Weights of a small GPT-style language model, trained from scratch on English Wikipedia.
Size: 8 layers, width 768, 12 heads of 64 (3 for keys and values), vocabulary 16384, 74.7M parameters.
Architecture: LayerNorm before each block, no biases in attention or MLP, untied embeddings, attention and MLP in parallel.
Training: a variant of Muon for these matrices, 1449M tokens, 5528 steps.
MLP neurons of a small language model. Each row is named by its layer, matrix (down: output weights) and neuron, and shows model dimensions 288-415. Each number is 500 + 40 x the weight over its row's rms, rounded and kept within 0 to 999. Numbers have three digits each. A neuron's up and down rows have the sign that makes its largest values positive.
A block is one neuron, or neurons of one layer that tend to fire together. After each block is what it responds to, as a language model described it from the Wikipedia text at the highest values.

L5.down123:554503503590528450429523486461515511480520495546483431469522425514565472506511425490526497535457481532487490478512463439463518477487511562481518469534459523484545513478505500459465462504465438495479459490513453451556512473555522567449456490469537510485509440455486539535507523482510503464483381449507517486568556570468475510534508513494474497505515512490495506508426552482466478464466
L5.down263:529484549461552504526518429519493534439438449531572484512542504490454514501516567461471478501482556558500589494504534523454489509493482539498562514485486513445593442416488541561482559451515451555512445453545515547507452555436472515526451524491490555443524497528544538503459535524540539544500434562468552510513537464493481522524517473522480481582489492521496577445470472504485475521509
L5.down489:477480446537517561508519467440501557468513495481530528533500443543566479453522489509472545527469484537501501500470472545554543549451482506448505525438559487477528449539467467461485504539531510447527573446502511461494468420466486517584590536474477463517518536529482468523510508530491441491525579492511521496522458585507490499529492470495400444539454491481509518475415469473491594471518
L5.down594:454497531548475462444467505460467521454522483555548495484501556467459568509509523460430540501547508468480501520440573511514520532489521475511514497437506479456494470471485542417557560527471515493491552461575469468488523508576488528438513540452557567479532555501503443481489477523511485503467487505544505500481562445525495506481451463428441475549548585513444529468448545532518503560425
L5.down622:544479464482509517544534417527426558487480551420474542452486496510464586443493442505536514444488555443567488467439488441491484578528502511490482421528523458538525535470485535499541449520485553513628493524506550468488481482457535504457416498525465500504480537410503578508502615515525466541506444486493550491485534485561538459539511513484474518443472459480531501524447509500503521563493
L5.down1329:597455473496513425607570517470557554495494469552531519497462510543520548478444560435515565501542446477540514536550539511471513493545550472540541478530516523529404472494505527428597523504526531537519477465500475467485485454443471558499518524440449506446506575421523506492546476445516492499550474550478483500437490460544492587541576438467541507512446508548501375459549496545536488504529
L5.down1577:505491565539478568538464496416496544489518449534575498516502571457515509491505496584504476472529550519490503480535519441459504499494488506559487495499463477559447524575499480485458443540513494526557527535477520476555460573494477488533576561536507541521466535512556531482518461452619502522490485459446422467523456531425445546472439580542465409540508530496431504487407445554605484580497
L5.down1602:488441472516500520492505549578577448430473468459513434494522421537484447498470479459513477519482497517527473503562507489467492496495536456466468529480507461536565510505436546539549482482526548550488459523493421456484509497516506498504559489490521609534459494530460494499494441462432445433483564487564461495404485568560478522499478487505575510487462498480447567481535475484497443550465
Descriptive attribute lead-ins. Articles, commas and short words just before a physical attribute or rating in building, ship and species descriptions, like "a hipped", "high", "grow to 6".

L3.down1824:522517446510445505536523521523470552594522479608531529490512536426476425466572572481444485475488494582542475511520464440460494465491486477500406543485502561507407470512552461531526448556543465554488477508455467461533568596466545507467515557545498458503492559506523504490499461468514517538470548544476444504517451498454495524483583547473561537513437522450470529452514447504593548514452
Phrase-linking prepositions and word endings. Prepositions in spatial descriptions (at the end of, in the middle of, divided by), plus final pieces of split words (projecting, onions, currency).

L5.down335:499560537522494464446452455522470544490569486548510508524477483487495472433526459446517520475490505511577486554458530502547509519465498492540556528438572450471443524551496557452493528486557515538476505529476477554489461467419531448536515590519485449447557506452563472537518488453467481465568515532474454526448495494430470501513528514439482475477483522613461515544536524451495475563588
L5.down410:397549446468466481527547505509478522366477525531557490463438516544552491542460524527493481516490449544496507473539510507531469513522509467484515451450494486465555443509487488482538478465457539529510424485449466490492651496505483454510512528468469524440453493440614592424517496441462547504532442466471447519546520437485524500480488496520457473507476526453502504515517506462515437411499
L5.down701:474572453559511445455545531513503460480496535486388547550501462465512493550529508499511521452493477485429467508424533478480472514520557428520470521528532512499459457442553500488508513582570510494528531474523505518469517540537496526501561481463455490470464464506459492419459471492442520529524415509541436554561417417486522539509512463496478496481590502529493525564507517476480489542540
L5.down789:581452454498435501494399485491469549566492514514563490501500482487485494465504541490516501426449416525601526523507524433466533485512467584539505466435417512441483562504496549539486465423520414543493442506474491466525465588518504488493499494537480513481449584489555519497553482466449445531427503518452485515532501555516575532477554521507548494491535477537544513507501487412399465482495
L5.down1116:525495529492554544540498477477555529471553567509461568483598474535530518471558493502468530505525557569514457530479515503500492506478517460479513452511523450488502497454456535535393428525478459468481499432499495505548522535501494519488486524531518527524535483468452486511580522487479507425517549545513410528507571537588481511473497431452518536536489546510572486470585510437552438424488
L5.down1472:442444558522493530414443493548514524498592496555476482507433486505513568583496514381523547469496527498496518496548498502489476519434534488467521514467526443495474501423565437549534534455434469506399495567483476450513504514509512505473498499454492544534556559527502532472479503447509476450520588484447494551472480625518536621526514525519460447503420493469474505559491461476484468515485
L5.down1859:517485527517407559555512530478502456513500512490495528524487493498550514550566498492569507481484494491496461497474493483557433460432627505480553487413495521484604503438506481506489438462527532461511487539432499454534466517421526500514440512482464557490451592516491449506522528522391511469455451503497504497499464516508467494459511464509475484490504514546451561459560558510489461518525
L5.down1907:507485561516517471485510436429529491459502552461449524556510479491473525497542547523510548497485475518488484497456449517564476404456535540449444514494486509539458501453447418483535466492481490514479490562532473481603461446531503504511519435434486496471527479473521452531410604497508471488456440527478514487531568456482449466482480540499516487461511522504556413504438591546467495507520
Next-noun-phrase predictor. Function words just before a coming noun phrase, mostly commas in lists and also determiners and possessives, e.g. "pediment, and", "Georgia's tourist", "the conflict".

L3.down1724:443555529494554536435508446488453491463514482481493548501567477540487571501543456475469537526443523455557496455480481524526475459625501496496425459457480518472473500509536542541529516515567480540512510518454536514532488519508479459545507463496487461492496541487503473536513539434499503477529448478535530469444481527494473514561574494462557469521572455434546543503467526462503607529498
Possessive markers. Possessive tokens just before a noun, mainly the apostrophe-s ending or bare apostrophe after plurals, plus its, their, his, her, as in Mars' performance, band's, its position.

L2.down735:478458487473479537570505425459483512506475461440510463537476553497446519466523465501518508495516501463529514466492494495515559483516480502515422508465528514474521444502465515489521523505490513493517536512543490565552489401503533469516509494645555484489475517463538485482472479510502523442478544439499488446573446525381498505493535513524485455484509580479447475429499519509537539454542
L2.down1159:508469520528487489521484479502532473464430576522543535494516504567522469497494521490537539509485476465569529540562508544462479514569498463422516458570564516465563451496466466517458476539384507517484495430487574481462489442500541476504496532506507510480472445498502460507445478535556519473564457507513504585442575496502425549560474517527533458440456538423529435632437476451595500506541
L2.down1181:494437501460484527516499424469485447461525493510471428503506458411513507493510526439481453595512482519524555531544519487560492480504453466440501484525573525436452561537496530575468481410470489546574524532494460463542549483511499445503485537490473528463421547475468446565497552466497492457491486420467418488546496495514562468477465479458499459486508444541545459533475530457536537532512
L2.down1344:436550472485545497546507478504514579500536473569558483435549517554497576569467493476470439512527520494516537544574459558564517465502515465474483458436443504493504455559507483521524525503492452465528515512440604509433460458494521474479455495465564464583452529457483490491533523403478523436444523433485526484601498462525495521482541485430496522507509469457518472524529458562466512527486
L2.down1441:542479438547442473461480520589528510453472519439527427491513491477483503484485416502570532480504494452488489521541432507417460514591483431432461489486518583444488477499490557539468506434495462502541524496540429556514507455598492514483522514614534496460530470472444436518507457453456486549467496469472554497464516541518546528448511507441521543543474480487489505561474475471522520497529
L2.down1448:499569403474453459522511509540472499473538527507565495537496438491439515538486498436536539477481545498447503537513490502512441457399447547495519520461470484499442467515471432515471469533520487518527437493474504482406581474550574515547541485563497512521479538470553504537519486490503541405439549514579473475516557489505511514536547577506476488492399439562496532519494453506538434480474
L2.down1616:495480490480552494482523433488531426481455495557522502453477501544543491506492499472477529528556569482546541550495504536567566455505530524472543423482533493545483539529468481490472549462518499509596494506541562494469543442557534508445546522485494487457519598497503474481518537438475458525532459515522556508529517421453475439527496505464543515438480521447439527570482418537489575447500
L2.down1724:531450450515561535480525444433482420475452519538522516478511540523535409449505443428542501500499481472502532471439487505543534435527597527459560520499445497469595575472478447489452532495424482494524501533444522560510474492498499407461472499580507482571532485553446528511535489488494513553514550525391500559556511494511462516508484507538509506524494472426555521526510484532474510473491
List separators. Commas and "and" between items late in a list of names, places or clubs, e.g. "Belgium, Netherlands", "Hong Kong and Chinese Taipei", "Goxha, Adeniyi".